config.yaml
hidden_size: 224
num_key_value_heads: 7
norm: "layernorm"
positions: "learned"
parallel_block: false
max_grad_norm: 1.0
warmup_steps: 200
schedule: "wsd"
decay_fraction: 0.904
max_seq_len: 1024
doc_mask: false
max_steps: 6179
MLP neurons of a small language model. Each row is named by its layer, matrix (up: input weights) and neuron, and shows model dimensions 0-191. Each number is 500 + 40 x the weight over its row's rms, rounded and kept within 0 to 999. Numbers have three digits each.
After each neuron's rows, "fires on" lists the tokens most often at its 100 highest values on Wikipedia text that the model never trained on.

L2.up919:450533527476494475497511483519441476472511460522497475552556562427432482577556434552542552560491438456561475556525476494466521588459442462502459537451485512512494493495461453584528511493504517466541468525524550459495480441418520575465544498544522554524504479424554497470487538490497476492453502475558523547517513546474487555501444485459583477448445507527512538468462529559446555529429542482476480447562468516512523504494507587526498500560463429496552537505545503577519421458520476458523474496483493543460450437518464576521492507496534464510476456494517559485444492467465475529
fires on: " d", " Bel", " o", " l", " del"

L5.up956:519490518498469544532423478465457459518521518522569536522506532468463466541438551447534493544446501536472481450501487463503440604499419524417437548506493460513499489469505535470495570636434485479499521505539489492533565550466491522513520568440488480518656525438540439476540523492471501465547420434516545522528512518474450473512470550412525513499509410469499495572468470493533554535485486482457496479401501515557552496494534514441539468565477502496464542484494537554507443520504427454555553483491529491524520439526456493500475467533544501512551488436500478515512474490457484530
fires on: " is", " was", ",", " Although", " while", " While"

L2.up575:470450575451545482536543479495511578439507438449554522588558540516509508524532452521485484475494508519503439577458430529423517498515456506488480482406498516469466503501584477527496517467537493473398510545531556568549505491527562488525507497556531458493535409519518486411532477515461494541585452574492512527495492458486505468459526519448501532535466462495443497467527476526606531527478447451589464491471487487457505512544492542503496473508486498479482468531564531410554416436497469474479448585493518552521549440508527501520498501512523520500510543538505577408469494517491487552
fires on: "ic", "g", " early", " highest", "ct", "posed"

L6.up359:494445496496519537528416465428489456503431534497477434453450561456522494436506511446489536494507443556440587485507519467563499574573563448511544580488472506506466419563460521522557472493434475456490458476527510454487537503562397530524425469578492487490476495472523548468437586520516485492454550552526486490498464535567576430500515540542519528543484448504499528475507561461527465421511483485574500492499496451560509493462504455544499529513490410453535405527518509545479519554444491457477488450506512517501528521456501476523513463460516486578551456490541468559606471528522473492
fires on: " |", " (", ".", ";"

L6.up619:527477575459462587506564477461510502554441490536478489478475535476471586510548451549563510550425499490514551422492515515488506537502458462438449459513491434507537512473530529554466503554487555500499525525526433493521476508472460413558460494457464453526554512554514469555436554484470540528517558457486541504505551455479464550496549458529516453520506464434513589457468495489476531408540473482509448552522495503476534490443469521477492456581478489430573520557481446527525538526446442494578566553491532545487525416538575513550604504443483552528539543477455457478525540509514475543
fires on: " L", " S"

L5.up6:534498506515489478523519484499506493484463462479512521465501530550542461501466534544508586556505452447497434468450526497486522418544433522512515472457498447526447519556549491462466508473541459497466487540527533449520548458509505488552490460545609455467464513502556493496437571420520479493495562427463471459547525460540517546536556521529466553400450534537501480521467548492518500557558464508499528469487401554458467555499441475457536456428514470513536512506555543406358493535445516489524497503592452518478491485535504545489521535530609492440479473501576441556513556487412518504
fires on: ".", "ear"

L2.up153:489556478555518480488532509461521514519483547439503439505532497565418491549526413505517522519589451489503552489540593550374448427484535501459554505519482472549451527515527553533500466458481445489527493468512525506529543522518457493518456523513546488539465466580520481538498489485483496532488457421497414521574562472525491538437526489554450580459467544558574542494515546421491517537553542502407434587485526501461492476544514483468533503463507483478443526495503514482454516471498483532482454511512488445468447525484515524385516505501562500493503470523537543521443478528485412484
fires on: ".", " career", "urer", "ée", " unit", "ife"

L2.up436:509439506534530480492512524486482526451550508544569513488479519494526547524485401518509429442482543437557439548517471448475489536510500548509451456460467480465482472450467492483551422505550490497429425483481489474440636438557455523536540530488560538527479517479525504451535558546500469504494492507515547531597544531478498472506496478505445566511588576469522507530477498450512496517448441515532505496443484520490446519505442587466454494454599575497462519500530522502532461518466523501498463398538551473486533513489421523573514488557564463514476486571501472471543459543461490499
fires on: " sp", " ab", "pan", " k"

L2.up527:478551582529552435505506438459456473460475528466442444494488562538529523420499541496511499474480546440523492557496506548502455562508491452538526476463441570552499412472495539504472463516535468455500538550499556549492549521521525522531497478515461498523490505506438481410552494484527451427517498465483516462470521511540531522589552508535540512522551513530516491519500449526505519444560435563537425501460448485480563463492533489538524390523534401523509485551468496544485498467565515529534468534505496466533506448450486472503580472443498494537551575435455450467558511559475494495
fires on: "O", " contract", " bu", "/A", "DA"

L5.up93:541470530436446501501538493499515460498514471426577507451486598585488530565387568497433468517459502460478461500475487424559522469485397492423508534518472547438460481478515508491454465572468511496531493427519555478490483465515483552541525504487529523485558560445455500491481489489463458502560481443543461475515508496466505598464548466496570497451426423462519538542522513518473553566525537434463540551445497530513455479462533533511505522473495505465527528541523571543527524522509595505473435564475451456576489503587487426500471499574461509491527493497499526489533563481523450506
fires on: " was", " is", " be", " of", " According", ","

L5.up881:531523576495526510515519461589489538413494535513470521503496492519566458520510495514536473459529476431520545495459505439470500544510417495522527441509508580506535426417515475527519568529557485501532401460487488500472494494471568447467517451501525458458572516525504430482490539519541494434427525522537473506450507519531530625498431544453518487406525514504453504557459492494511515585489472440492461497533526541485501453461476541482501482533496487497474546546514500507510491546462429447551558557492513539452519446511477618510520526514525518449505470498504492515477551538487486556
fires on: " L", " D", " l", " d"

L6.up1120:545492425465509464507502502510487521525518521510454407460532514523516500507442544417560547435533453534449515506459486531514470444579510490524495443469494495490508528491524543473478546523484497546478504487518506437539502509512430519489434515520540443515457510545545448510497538547521449552454551481474552470542486453419481519469519517537525468502590428500499545477535524470421467562498493526474479520457509553522522546467470429493456491536562387492509439479454519454439437500541474462479565474499530487519532594522465531511527537405542483518526438447503379505570552460573492442
fires on: " the", ".", " (", ")", "up", "red"

L6.up1059:521514514555512558538517439529460523450457586501502499498469491542484535565513463552527581543533504578420445513529492467474457546403516514475475479491471512523543454481471477589496590497437455468475449566459510579471566497444494486528508549469492460530503450580546477496476504487531568481514492483547506553461563509469505537524547477548492458453469498486502448581447495470452499527499523500444539491471507529442451513515458561507583451542527488460504512477509452494510530443469524455529479489541428445524508400453579484588532588474493498553572487529539426515510603552480488476
fires on: " L", " E", " U", " I", "ia", " Lu"